From a checkpoint of a small transformer trained on Wikipedia: 6.97M parameters.
MLP neurons of a small language model. Each row is named by its layer, matrix (up: input weights) and neuron, and shows model dimensions 64-127. Each number is 50 + 10 x the weight over its row's rms, rounded and kept within 0 to 99.
Before each neuron's rows, "fires in" lists the words (lower case) most often at its 100 highest values on Wikipedia text that the model never trained on; "fires on" lists the tokens most often at its 100 highest values on Wikipedia text that the model never trained on. A number after a token or word is its count.

fires in: "to" 13, "before" 13, "as" 9, "left" 7, "leaves" 5, "that" 4
fires on: "ore" 16, " to" 13, " as" 9, "es" 9, "t" 9, "e" 6
L11.up310:57 58 53 30 52 60 51 27 43 50 51 56 56 43 42 54 47 53 66 49 64 45 41 65 57 44 48 62 48 45 49 48 55 42 41 57 51 43 56 42 53 59 51 51 57 48 59 48 27 54 46 61 68 38 57 41 72 49 35 49 46 38 39 61

fires in: "is" 26, "wrote" 8, "municipality" 6, "was" 4, "stopped" 4, "known" 4
fires on: " is" 26, "ro" 18, "ip" 13, "n" 11, "p" 6
L6.up517:44 59 51 48 44 36 56 41 48 35 53 56 58 44 39 48 52 78 57 63 58 34 39 52 54 52 39 70 59 44 28 28 31 51 48 68 48 48 55 49 43 71 61 39 55 46 63 57 63 47 56 44 35 61 53 63 41 61 46 37 56 45 43 64

fires in: "several" 17, "these" 15, "three" 11, "two" 9, "very" 9
fires on: "ar" 19, "al" 15, "se" 15, "ree" 11, "wo" 9, "y" 9
L6.up9:53 44 49 35 52 48 59 50 48 44 61 53 34 51 44 67 57 56 28 44 64 67 59 51 62 47 37 37 41 58 49 41 57 61 64 43 48 73 48 38 29 68 43 42 38 52 42 68 58 55 50 54 38 37 48 66 51 38 51 57 49 60 54 56

fires in: "university" 38, "championship" 7, "anniversary" 4, "knights" 4, "team" 4
fires on: "ivers" 49, "ight" 12, " t" 10, "ions" 7, "all" 5, "ates" 4
L2.up490:66 44 72 57 49 49 71 51 58 51 52 46 40 59 46 50 48 32 28 60 71 21 63 40 55 53 52 58 50 46 75 25 51 68 62 46 49 41 54 43 45 44 44 41 40 57 42 45 50 48 49 47 51 62 55 53 57 54 48 47 54 45 42 58

fires in: "october" 26, "as" 17, "for" 15, "form" 6, "arctic" 4
fires on: "ct" 39, " for" 34, " as" 18
L3.up19:34 32 39 65 50 38 59 58 57 54 50 43 37 46 26 62 58 71 56 44 56 61 67 41 47 78 47 70 35 55 54 52 66 50 56 53 34 49 59 44 42 48 48 43 43 44 39 48 45 38 56 58 50 61 60 44 58 45 53 45 51 56 49 47

fires in: "other" 28, "these" 23, "same" 10, "others" 4
fires on: "ther" 32, "se" 23, "ast" 11, "ame" 10, "res" 4, "outh" 4
L4.up305:56 53 40 53 43 61 64 41 78 41 55 76 51 30 60 43 46 54 38 48 51 59 60 56 44 59 50 55 49 59 35 51 50 52 53 44 45 47 53 38 56 51 43 67 38 65 49 32 63 69 44 53 41 45 47 38 59 36 47 43 55 56 51 55

fires in: "february" 25, "january" 9, "left" 6, "deep" 5, "alh" 4, "march" 4
fires on: "ary" 37, "h" 23, "ep" 8, "ch" 5
L3.up152:31 75 57 62 60 60 59 40 60 36 40 54 61 50 54 49 67 24 44 60 49 48 57 65 68 41 57 57 43 51 42 53 47 41 41 44 53 62 43 37 46 64 56 50 52 58 44 57 55 32 55 56 35 45 37 45 49 55 62 49 51 47 64 66

fires in: "research" 22, "airport" 10, "reported" 8, "support" 6, "supported" 5, "sports" 5
fires on: "port" 50, "ear" 23, "ew" 10, "us" 8, "und" 4
L4.up251:55 37 33 38 48 48 52 44 39 46 42 83 51 64 36 52 50 38 53 60 51 54 45 34 63 37 57 36 64 62 42 39 49 61 54 52 42 48 78 37 57 47 54 51 53 49 50 45 37 66 49 56 66 61 46 47 49 54 47 55 49 45 55 42

fires in: "a" 50, "director" 4, "after" 4
fires on: " a" 76, "an" 11, "ire" 6, "our" 4
L11.up677:71 50 55 53 43 46 49 31 69 54 55 48 39 38 48 53 62 58 56 53 38 49 46 61 61 51 49 66 53 38 50 40 50 67 53 56 30 61 38 61 50 56 57 59 66 62 68 63 63 52 64 39 45 67 40 62 41 59 43 47 65 50 56 33

fires in: "to" 45, "against" 16, "of" 12
fires on: " to" 50, " ag" 23, " of" 12, "ly" 7, "ay" 4
L3.up221:47 62 49 44 56 45 47 45 52 58 58 34 39 59 47 47 48 31 62 60 48 66 71 47 39 57 45 43 34 38 56 53 44 23 42 46 48 43 67 29 56 45 50 44 55 40 50 57 61 40 54 59 42 37 58 47 48 40 40 60 60 57 56 55

fires in: "in" 26, "and" 23, "with" 6
fires on: " in" 33, " and" 23, "ra" 10, " with" 6, "ach" 5, "r" 4
L7.up114:50 42 44 48 52 46 51 44 60 59 44 49 70 31 49 54 26 49 84 42 49 63 47 48 48 48 39 23 42 50 40 47 46 56 45 58 51 35 46 55 58 58 50 34 48 54 60 71 46 30 31 58 73 65 49 28 51 43 66 51 58 48 42 51

fires in: "and" 57, "over" 8, "wanted" 5, "total" 4
fires on: " and" 57, "ver" 9, "ing" 5, "ed" 5, "al" 4
L10.up666:54 63 39 39 37 50 51 56 57 70 67 55 64 41 49 48 51 47 58 73 55 46 75 56 38 65 62 44 46 44 41 50 53 34 37 45 64 59 60 45 55 63 62 63 44 41 45 45 60 59 29 56 37 62 66 58 52 54 59 36 50 37 54 43

fires in: "his" 22, "february" 13, "place" 9, "world" 4, "military" 4
fires on: "ary" 26, " his" 22, " pl" 21, "ld" 7, "ind" 5
L2.up759:37 60 39 42 52 45 52 39 76 59 59 49 48 61 59 45 46 53 59 46 54 52 49 54 38 44 55 61 51 48 26 63 44 42 46 57 41 30 52 40 57 63 55 57 58 45 61 58 54 38 55 46 41 56 35 54 41 54 41 51 37 63 65 64

fires in: "some" 18, "small" 11, "among" 8, "after" 5, "more" 5, "smaller" 4
fires on: "m" 41, "ome" 18, "om" 13, "fter" 5, "ore" 5
L7.up302:47 40 40 57 47 54 73 36 50 45 51 50 47 51 54 71 44 44 34 47 75 29 56 59 62 47 44 43 48 51 42 55 42 52 29 58 50 33 57 58 36 71 54 63 63 49 35 47 49 37 61 45 48 52 67 46 50 39 47 57 41 40 42 46

fires in: "women" 27, "between" 15, "oskar" 5, "woman" 4, "ocean" 4, "open" 4
fires on: "om" 32, "s" 15, "e" 15, "p" 7, "ce" 6
L11.up408:53 54 55 49 60 47 45 47 54 56 58 52 52 35 49 43 58 45 28 46 46 53 46 43 34 33 42 41 45 50 41 46 43 56 51 36 47 48 51 59 43 48 68 68 42 59 71 36 42 55 52 54 44 57 65 47 55 53 61 51 45 45 56 70

fires in: "democratic" 26, "distance" 8, "contract" 6, "district" 5, "arrived" 4, "historical" 4
fires on: "at" 32, "ist" 10, "ce" 9, "p" 8, "ed" 7, "act" 7
L4.up70:52 48 64 46 47 50 40 62 55 62 48 44 56 48 32 56 57 57 55 62 60 43 30 42 52 41 45 61 48 39 64 68 31 39 43 62 57 43 44 51 46 73 43 52 47 44 68 41 45 51 58 47 60 68 46 55 58 39 45 53 64 48 34 55

fires in: "with" 21, "coach" 9, "debut" 7, "up" 6, "by" 6, "band" 5
fires on: " with" 20, "ach" 19, "and" 14, "ver" 10, "up" 9, "ut" 8
L3.up460:56 56 44 39 41 63 42 60 54 51 55 34 70 38 49 29 50 35 42 57 40 49 55 36 56 64 41 59 37 39 52 53 44 60 36 58 47 43 46 58 66 45 46 48 47 69 51 51 25 54 39 53 54 57 49 42 42 25 41 40 48 36 53 47

fires in: "of" 59, "house" 10, "these" 9, "school" 4
fires on: " of" 62, "se" 19, "ool" 5
L3.up554:44 59 54 55 49 62 82 55 57 43 44 47 47 43 39 62 60 54 43 52 43 58 63 48 51 60 29 29 44 46 58 52 47 54 64 36 57 39 47 59 55 34 44 40 51 39 40 54 56 48 62 63 45 62 46 52 46 68 57 57 38 43 51 55

fires in: "was" 14, "as" 14, "also" 11, "became" 8, "three" 7, "has" 6
fires on: "s" 20, " was" 14, " also" 10, "ame" 9, "e" 9, "ree" 7
L2.up695:49 48 48 57 44 56 63 41 31 52 53 44 48 55 48 47 55 46 50 34 53 47 65 35 36 42 59 52 45 58 52 60 58 66 49 41 41 51 51 26 67 46 34 44 55 61 40 57 62 50 51 22 57 43 79 57 56 58 63 62 45 52 48 55

fires in: "born" 24, "between" 15, "served" 10, "became" 10, "built" 6
fires on: "orn" 24, "ed" 23, "ec" 17, "en" 14, "il" 7
L4.up449:51 56 57 50 54 43 47 43 53 45 59 34 49 56 59 75 58 42 53 46 65 50 39 38 54 42 59 54 48 33 67 54 26 50 39 57 64 39 48 38 36 55 45 49 77 56 57 41 64 51 53 59 54 67 55 46 39 54 52 53 35 48 51 47

fires in: "women" 16, "early" 10, "war" 9, "various" 8, "quarter" 7
fires on: "ar" 74, "om" 19, "m" 6
L7.up497:32 49 60 51 54 44 60 43 64 60 49 42 37 63 47 72 58 50 54 65 57 48 46 41 44 26 42 56 36 46 60 29 47 51 48 36 66 51 51 65 35 54 67 34 45 45 54 59 36 47 47 68 44 37 34 43 34 47 35 55 55 49 44 47

fires in: "became" 17, "was" 14, "as" 13, "becoming" 8, "took" 8, "be" 7
fires on: "ame" 17, " was" 15, " as" 13, "e" 9, "ok" 9
L6.up704:57 57 55 40 43 45 34 33 38 55 52 51 48 59 56 52 45 59 44 46 49 49 32 38 38 45 68 37 43 65 47 50 36 46 38 41 52 61 41 46 47 52 57 41 60 45 39 68 43 53 48 52 42 52 52 59 62 57 51 64 56 47 62 58

fires in: "area" 18, "issue" 12, "issued" 11, "issues" 6, "previously" 6, "considered" 5
fires on: "i" 23, "a" 20, "s" 15, "u" 9, "ue" 6, "r" 6
L4.up354:60 54 69 44 59 49 49 61 51 42 51 42 54 48 40 49 48 65 73 67 52 61 52 66 51 52 42 63 45 34 45 36 61 47 35 37 58 55 60 54 51 44 47 45 55 49 57 48 58 54 69 34 54 57 64 45 46 41 63 40 43 58 55 54

fires in: "league" 31, "launched" 11, "runs" 7, "run" 6, "running" 5, "june" 5
fires on: "un" 53, "ag" 32, "ac" 4
L7.up585:53 45 37 42 59 46 49 59 51 32 51 71 65 39 58 41 48 61 55 58 33 44 47 60 43 52 39 49 36 56 52 53 52 58 52 61 37 43 58 58 44 56 49 56 48 45 37 47 49 45 36 54 52 51 61 54 46 43 40 62 27 73 49 50

fires in: "announced" 22, "of" 15, "such" 8, "finished" 5
fires on: "n" 25, " of" 17, "ch" 11, "ing" 7, "hed" 7
L10.up535:47 55 48 40 42 48 51 39 48 54 49 58 38 57 40 45 33 41 48 67 55 62 62 64 54 52 47 49 51 45 49 54 52 43 40 61 50 57 45 65 50 59 43 61 61 26 51 44 66 52 55 49 62 46 75 48 37 61 46 63 49 51 47 53

fires in: "he" 34, "she" 29, "head" 5
fires on: " he" 56, "he" 43
L3.up655:57 66 41 66 39 59 45 47 37 45 58 53 59 57 65 47 58 50 51 40 47 57 67 31 40 45 41 56 32 55 59 37 53 59 37 57 36 38 59 44 51 59 46 44 65 36 51 47 48 48 53 39 37 64 34 32 58 42 51 47 43 56 57 50

fires in: "of" 32, "with" 31, "within" 5
fires on: " of" 34, " with" 31, "ith" 13, "est" 8, "and" 4
L2.up712:47 49 51 53 57 50 41 44 55 46 38 60 39 33 50 53 37 53 44 55 52 42 62 33 53 69 35 51 53 37 53 56 55 56 33 71 35 40 53 49 54 52 48 50 63 48 44 60 48 62 45 52 63 56 45 37 47 42 39 46 57 64 41 68

fires in: "became" 17, "often" 10, "once" 7, "because" 6, "only" 6, "become" 5
fires on: "e" 21, "ame" 17, "en" 8, "ce" 7, "ly" 7, "us" 6
L4.up335:58 60 47 67 43 46 60 38 59 54 48 31 42 48 64 68 41 58 54 47 58 47 49 44 48 40 47 47 55 38 61 37 41 33 54 47 48 59 38 47 54 69 34 51 58 61 67 49 60 63 37 58 63 44 50 34 53 34 59 47 46 70 58 47

fires in: "at" 53
fires on: " at" 76, "t" 16, "iss" 7
L3.up76:53 36 58 68 48 59 48 46 62 44 32 58 58 55 16 44 61 43 44 52 42 42 65 62 50 50 44 43 48 45 59 51 45 48 49 55 44 50 69 44 52 68 59 72 60 68 40 42 25 57 41 54 37 60 59 44 45 42 60 39 36 37 49 42

fires in: "but" 17, "of" 17, "other" 8, "when" 7, "what" 4
fires on: " but" 17, " of" 17, "at" 12, " o" 11, "ot" 8, "n" 7
L11.up250:51 52 55 46 56 49 47 44 40 54 57 49 35 53 43 50 41 53 46 49 42 60 50 63 43 47 45 77 49 58 42 62 60 42 54 52 39 42 50 49 34 69 18 72 52 40 38 63 47 53 52 53 46 43 58 47 53 33 44 51 55 23 52 50

fires in: "award" 14, "black" 13, "championship" 13, "awards" 8, "jack" 4, "jewish" 4
fires on: "ack" 30, "ward" 29, "ions" 14, "ion" 4, "ew" 4
L3.up753:47 57 50 62 53 66 47 46 58 48 60 53 53 17 40 48 56 66 37 49 23 41 56 46 32 46 61 56 51 51 40 56 56 50 50 27 54 54 44 44 54 43 53 36 45 59 43 58 48 67 34 52 40 54 60 58 67 52 42 35 52 42 43 52

fires in: "of" 25, "award" 16, "awards" 10, "jewish" 4, "ann" 4, "an" 4
fires on: "ward" 29, " of" 26, "n" 17, "ct" 12, "ew" 5, "en" 5
L2.up360:32 41 58 62 65 51 55 44 53 48 51 65 47 63 52 47 45 54 41 48 48 43 50 34 39 50 55 64 41 44 46 64 57 36 48 65 52 52 50 45 50 47 69 50 26 63 51 65 52 52 57 54 34 58 50 57 45 57 39 62 49 35 44 52

fires in: "when" 32, "only" 12, "become" 5, "july" 4
fires on: "ly" 37, "n" 32, "out" 7, "ome" 5, "iss" 4
L9.up647:56 42 61 56 34 71 52 46 64 67 71 51 61 49 36 59 67 52 36 54 58 53 55 54 46 56 55 50 63 48 33 44 53 38 46 57 55 38 42 42 59 43 58 44 40 57 55 51 54 67 43 48 66 43 64 48 44 53 42 55 45 60 55 61

fires in: "1" 54, "100" 14, "21" 6
fires on: "1" 100
L2.up34:61 49 76 52 48 66 53 47 61 49 37 47 52 54 52 28 36 62 41 67 65 43 48 54 50 22 32 48 37 41 62 63 50 40 45 58 52 61 50 47 44 60 40 49 43 54 40 64 39 47 72 47 57 57 54 64 51 34 43 61 38 44 49 41

fires in: "an" 32, "is" 21, "announced" 6, "was" 5, "analysis" 4
fires on: " an" 54, " is" 21, " was" 5, "n" 4
L2.up723:34 52 49 38 71 59 54 47 48 60 59 49 60 64 58 45 53 43 53 50 29 56 52 52 45 49 38 37 67 61 47 43 42 65 48 53 60 47 47 54 62 54 31 69 62 43 60 55 61 46 56 50 41 68 65 57 56 23 49 56 62 36 48 57

fires in: "people" 18, "its" 16, "to" 8, "multiple" 4, "his" 4, "of" 4
fires on: "le" 22, " its" 16, " to" 9, "en" 8
L6.up534:39 63 46 45 49 49 42 43 65 52 50 56 51 64 49 52 42 47 46 51 41 33 61 43 49 51 53 34 52 51 57 53 51 47 54 53 49 46 46 55 48 55 29 50 45 45 51 64 32 47 51 56 35 28 63 47 67 43 35 62 61 70 55 50

fires in: "of" 21, "built" 14, "de" 9, "film" 8, "until" 5
fires on: "il" 25, " of" 21, " un" 15, " de" 14, "ilm" 14
L4.up243:35 48 68 49 57 54 47 67 43 54 46 47 43 56 49 61 49 64 43 65 37 42 40 57 49 58 49 48 43 42 57 51 39 62 61 40 45 52 47 47 41 34 62 58 66 51 44 59 60 41 52 50 64 46 63 65 75 41 69 39 57 36 45 38

fires in: "built" 20, "between" 18, "became" 14, "bibliography" 5, "become" 5, "remained" 4
fires on: "w" 22, "il" 20, "ame" 14, "ome" 5, "v" 4, "ed" 4
L6.up499:47 48 49 42 57 52 44 55 53 50 52 52 26 51 41 47 38 56 62 34 34 39 55 52 47 56 56 50 50 45 58 48 51 47 45 59 57 55 52 31 61 47 59 61 70 45 65 43 65 57 64 57 70 45 65 60 60 48 62 44 30 60 57 38

fires in: "and" 28, "to" 15, "helped" 6, "paris" 4, "help" 4, "married" 4
fires on: " and" 28, " to" 19, "is" 12, " at" 8, "ed" 8, "l" 8
L7.up506:50 60 30 46 62 59 56 55 50 57 66 60 76 44 72 59 35 52 69 67 64 51 38 55 29 52 26 42 54 53 58 40 57 54 45 39 44 56 60 31 54 62 47 64 49 56 47 59 62 57 42 62 47 51 67 47 62 34 58 45 62 37 32 43

fires in: "from" 37, "with" 10, "while" 7, "women" 7, "promoted" 4
fires on: " from" 30, "rom" 25, "ith" 12, "en" 10, "ide" 7, "ile" 7
L2.up340:32 47 53 31 59 32 60 65 47 39 48 58 52 63 70 39 33 45 29 44 49 50 41 36 47 71 60 51 35 45 54 47 44 37 57 68 50 41 53 51 66 34 33 50 71 61 72 52 46 60 59 55 36 48 61 38 51 56 49 54 35 35 41 52

fires in: "following" 22, "power" 9, "pigtails" 8, "fire" 7, "followed" 5
fires on: "oll" 37, "ow" 11, "ig" 9, "ire" 8, "ress" 5
L4.up384:31 47 47 61 72 39 50 50 62 69 40 44 46 50 48 48 48 52 60 58 63 44 54 70 67 40 56 37 47 52 47 38 56 41 47 42 52 48 51 49 52 53 54 47 54 32 44 55 53 55 51 54 49 56 55 33 59 46 59 57 58 54 53 47

fires in: "an" 43, "announced" 8, "any" 4, "analysis" 4
fires on: " an" 70, "t" 5, " n" 4
L11.up41:34 55 52 46 52 57 58 47 42 63 45 52 59 60 63 44 25 28 61 52 52 48 42 61 52 49 53 40 62 51 48 43 43 40 44 62 46 40 46 42 41 69 44 38 48 37 41 53 70 45 39 33 42 47 51 53 59 42 40 53 35 33 57 52

fires in: "and" 67, "however" 8
fires on: " and" 67, "e" 10, "z" 7, "her" 5
L9.up658:67 47 59 52 60 50 46 32 62 36 53 61 66 47 57 50 37 46 53 36 55 35 69 69 31 52 41 43 63 58 63 31 58 54 34 58 65 28 55 34 50 46 48 79 42 50 35 45 62 56 36 53 54 58 52 61 55 66 61 61 44 45 49 50

fires in: "a" 67, "amount" 6, "after" 4
fires on: " a" 97
L2.up148:69 61 47 57 31 29 59 32 50 43 42 56 41 46 62 44 48 54 62 32 50 59 47 48 56 57 47 58 34 52 49 50 52 61 50 53 40 41 27 48 42 45 43 40 59 66 35 78 51 46 58 50 33 35 35 58 64 44 66 58 65 34 65 52

fires in: "over" 16, "on" 13, "only" 8, "when" 8, "against" 5
fires on: "ver" 25, "n" 24, "st" 21, "ly" 7, "z" 5
L4.up9:55 26 51 57 41 47 32 47 47 56 53 59 55 45 42 60 39 55 62 54 34 45 55 32 38 58 61 40 51 51 49 38 67 28 33 58 46 39 41 54 56 49 50 55 58 53 51 45 52 55 56 56 54 57 55 37 40 60 67 50 52 42 48 54

fires in: "as" 67
fires on: " as" 89, "us" 10
L7.up31:45 50 39 63 49 50 54 57 49 54 58 64 51 38 58 56 44 67 58 49 49 54 63 46 52 44 60 51 50 44 63 30 51 53 62 62 44 51 59 48 43 44 51 44 45 33 55 45 41 49 50 50 58 49 52 46 63 31 39 58 54 68 46 49

fires in: "a" 68, "paul" 6, "actress" 5, "after" 4
fires on: " a" 84, "a" 11
L11.up97:65 68 62 41 21 59 64 26 54 48 60 39 42 62 48 42 50 43 59 59 43 48 44 58 41 60 47 47 47 52 50 42 54 47 61 77 39 44 39 54 54 59 59 50 53 51 47 52 42 34 49 43 68 65 55 48 44 51 45 51 49 32 57 50

fires in: "this" 24, "have" 9, "while" 7, "although" 4, "if" 4, "in" 4
fires on: "is" 25, "ave" 9, "ough" 8, "ile" 7, " I" 6, "e" 5
L3.up613:44 18 52 48 43 48 42 36 28 31 41 49 52 39 43 67 50 69 53 48 71 42 64 48 49 67 68 59 28 44 66 45 44 48 49 38 48 57 51 34 54 41 31 49 59 59 67 51 57 40 57 65 45 55 51 46 51 62 52 50 37 47 34 50

fires in: "most" 21, "some" 20, "many" 10, "all" 9, "more" 6
fires on: "ost" 24, "l" 23, "ome" 20, "any" 10, "ore" 7, "n" 4
L3.up444:45 24 36 31 51 60 75 41 56 44 35 41 53 68 49 44 62 53 39 49 63 37 54 40 45 61 49 40 51 28 40 57 38 64 48 63 56 54 48 40 62 56 48 64 50 55 48 51 53 63 59 58 48 45 37 27 49 54 53 59 56 50 28 53

fires in: "also" 53, "women" 17, "woman" 4
fires on: " also" 53, "om" 44
L2.up209:41 35 49 50 57 55 49 43 60 54 51 58 53 53 35 76 62 49 61 56 61 47 55 46 38 38 64 49 43 54 61 57 47 54 46 43 39 40 38 31 58 59 46 22 54 51 34 66 36 44 56 39 51 44 49 44 50 43 42 41 42 48 41 64

fires in: "albums" 16, "records" 10, "album" 10, "top" 7, "zone" 4, "road" 4
fires on: "b" 27, "ec" 17, "o" 9, "B" 5, "op" 5, "z" 4
L11.up126:42 54 46 47 45 49 52 37 44 64 71 39 49 30 61 66 45 37 50 64 36 44 60 56 53 51 50 48 54 43 54 53 42 36 49 53 47 45 51 49 47 58 51 68 47 45 35 48 59 44 48 41 48 67 58 38 54 62 43 51 40 53 45 36

fires in: "born" 27, "with" 12, "washington" 7, "focused" 4, "waves" 4, "way" 4
fires on: "orn" 27, "ith" 13, "as" 12, "oc" 6, "or" 5, " s" 5
L7.up479:36 48 28 48 58 46 45 48 56 57 49 53 70 56 53 33 49 51 49 49 71 51 42 45 32 53 28 53 58 36 55 33 32 49 54 64 43 55 60 56 45 65 39 53 46 61 35 49 36 49 36 58 31 48 61 54 33 51 49 38 36 59 46 38

fires in: "known" 25, "when" 24, "knights" 5, "knicks" 4
fires on: "n" 90, "is" 5
L3.up23:51 45 47 59 39 38 65 45 60 35 46 29 32 56 55 49 56 47 51 39 43 51 35 31 56 51 53 45 54 51 43 56 42 64 53 56 47 45 59 57 26 37 53 39 61 59 49 35 55 64 57 58 63 65 37 30 64 43 39 49 62 60 40 46

fires in: "the" 32, "military" 14, "their" 6, "its" 6, "a" 6
fires on: " the" 34, "ary" 18, " a" 7, " their" 6, " its" 6
L6.up643:58 53 45 49 60 46 38 35 58 36 56 32 58 40 69 50 37 18 60 40 53 51 66 56 56 52 63 41 40 57 49 50 51 54 46 46 43 50 68 51 43 49 45 56 62 54 45 66 52 46 60 60 30 29 46 49 54 54 38 59 27 43 46 56

fires in: "with" 20, "about" 19, "website" 6, "on" 6, "provide" 5, "band" 4
fires on: " with" 24, "out" 20, "ite" 10, "st" 7, "and" 7, " on" 6
L3.up44:57 57 65 49 43 48 45 50 42 58 53 37 34 35 46 53 43 40 49 44 59 52 38 42 35 57 42 54 59 45 54 49 49 23 52 64 57 27 47 48 64 33 54 50 62 58 54 63 30 54 40 57 43 56 62 44 41 44 65 47 29 66 46 47

fires in: "footballer" 20, "of" 18, "football" 12, "previously" 7, "previous" 4, "his" 4
fires on: "b" 34, " of" 18, "ous" 17, "ew" 4, "if" 4, " his" 4
L3.up59:23 62 28 42 54 70 47 60 52 47 43 57 55 44 50 51 59 47 53 33 55 69 56 59 44 67 55 29 43 49 36 50 57 42 49 30 40 52 66 25 39 57 60 43 54 54 35 58 49 39 42 63 44 67 54 70 51 31 44 60 67 43 48 46

fires in: "this" 51, "third" 7, "to" 7, "arrived" 4
fires on: "is" 48, "o" 10, "iv" 8, "h" 7, "ir" 7, "ar" 7
L4.up359:48 75 61 46 53 56 62 54 71 53 47 45 48 53 45 48 58 41 59 69 45 49 49 52 44 35 44 61 49 48 58 49 49 39 63 50 57 69 51 45 49 59 48 60 56 46 59 55 58 42 52 51 45 45 52 63 49 48 47 43 55 48 60 43

fires in: "at" 78
fires on: " at" 100
L2.up379:37 44 53 57 53 59 55 22 47 60 56 62 65 44 39 55 48 59 47 47 50 63 51 53 55 61 65 67 50 71 57 48 36 48 48 62 32 40 60 51 52 61 47 52 63 42 60 62 39 47 46 40 41 42 47 51 64 61 60 56 35 41 56 56

fires in: "footballer" 20, "a" 19, "football" 9, "food" 4
fires on: "ot" 31, " a" 28, "and" 6, "al" 5
L11.up73:48 34 64 62 26 56 43 27 51 64 36 57 48 42 50 40 60 48 41 50 50 67 52 59 48 42 28 61 37 47 48 58 57 56 74 30 56 51 40 57 42 46 59 50 59 65 43 53 65 37 42 50 37 73 52 74 71 61 58 40 55 45 65 45

fires in: "after" 13, "at" 12, "as" 11, "during" 8, "until" 6
fires on: "fter" 13, "ed" 13, " as" 11, "uring" 9, " at" 8
L11.up367:60 32 29 50 59 65 42 35 56 44 43 67 61 48 67 65 44 48 57 47 62 51 44 52 39 50 57 66 56 52 54 61 41 45 49 48 49 30 66 54 43 53 51 43 48 41 57 60 61 55 47 55 61 58 62 46 52 59 54 41 35 40 62 51

fires in: "professional" 12, "institute" 12, "program" 9, "control" 6, "coast" 6, "process" 5
fires on: "ess" 31, "am" 17, "ut" 14, "ast" 8, "l" 7
L4.up653:33 66 62 48 51 50 54 49 42 63 51 57 45 51 52 54 54 55 51 48 50 50 60 40 39 70 54 39 50 40 55 65 45 57 56 51 44 47 53 56 41 31 44 46 53 39 63 48 40 41 45 56 49 70 60 56 55 33 73 38 66 35 50 45

fires in: "against" 21, "california" 15, "again" 7, "freeman" 7, "council" 7, "candidate" 7
fires on: "ain" 28, "if" 15, "us" 10, "n" 9, "and" 8, "an" 7
L9.up289:39 46 50 46 36 48 48 53 60 53 63 80 42 73 46 52 59 56 43 35 51 50 53 55 45 33 41 57 34 33 50 53 35 52 66 59 42 59 28 45 40 57 56 40 53 63 65 50 35 24 46 51 71 52 53 43 36 37 49 41 51 57 43 59

fires in: "announced" 12, "a" 11, "committee" 10, "lit" 9, "common" 6, "launched" 5
fires on: "it" 31, "n" 25, " a" 13, "on" 10, "r" 9, "a" 5
L7.up667:56 50 32 65 43 50 51 34 49 35 58 41 51 30 46 56 63 49 58 57 55 69 32 60 49 55 38 32 67 43 43 37 50 45 35 55 55 50 35 46 57 39 57 49 47 45 62 42 56 47 58 39 83 47 44 35 58 56 45 47 68 30 55 46

fires in: "new" 38, "the" 18, "conference" 4, "high" 4
fires on: " New" 43, " The" 22, " Th" 5, "fer" 4, "igh" 4
L3.up681:57 52 46 60 56 48 34 58 35 50 34 32 43 63 57 52 43 56 56 49 44 46 48 35 63 39 22 48 62 45 50 40 47 40 48 42 67 48 49 54 55 58 62 48 66 47 47 60 46 54 37 39 38 77 47 54 45 46 48 43 41 58 64 54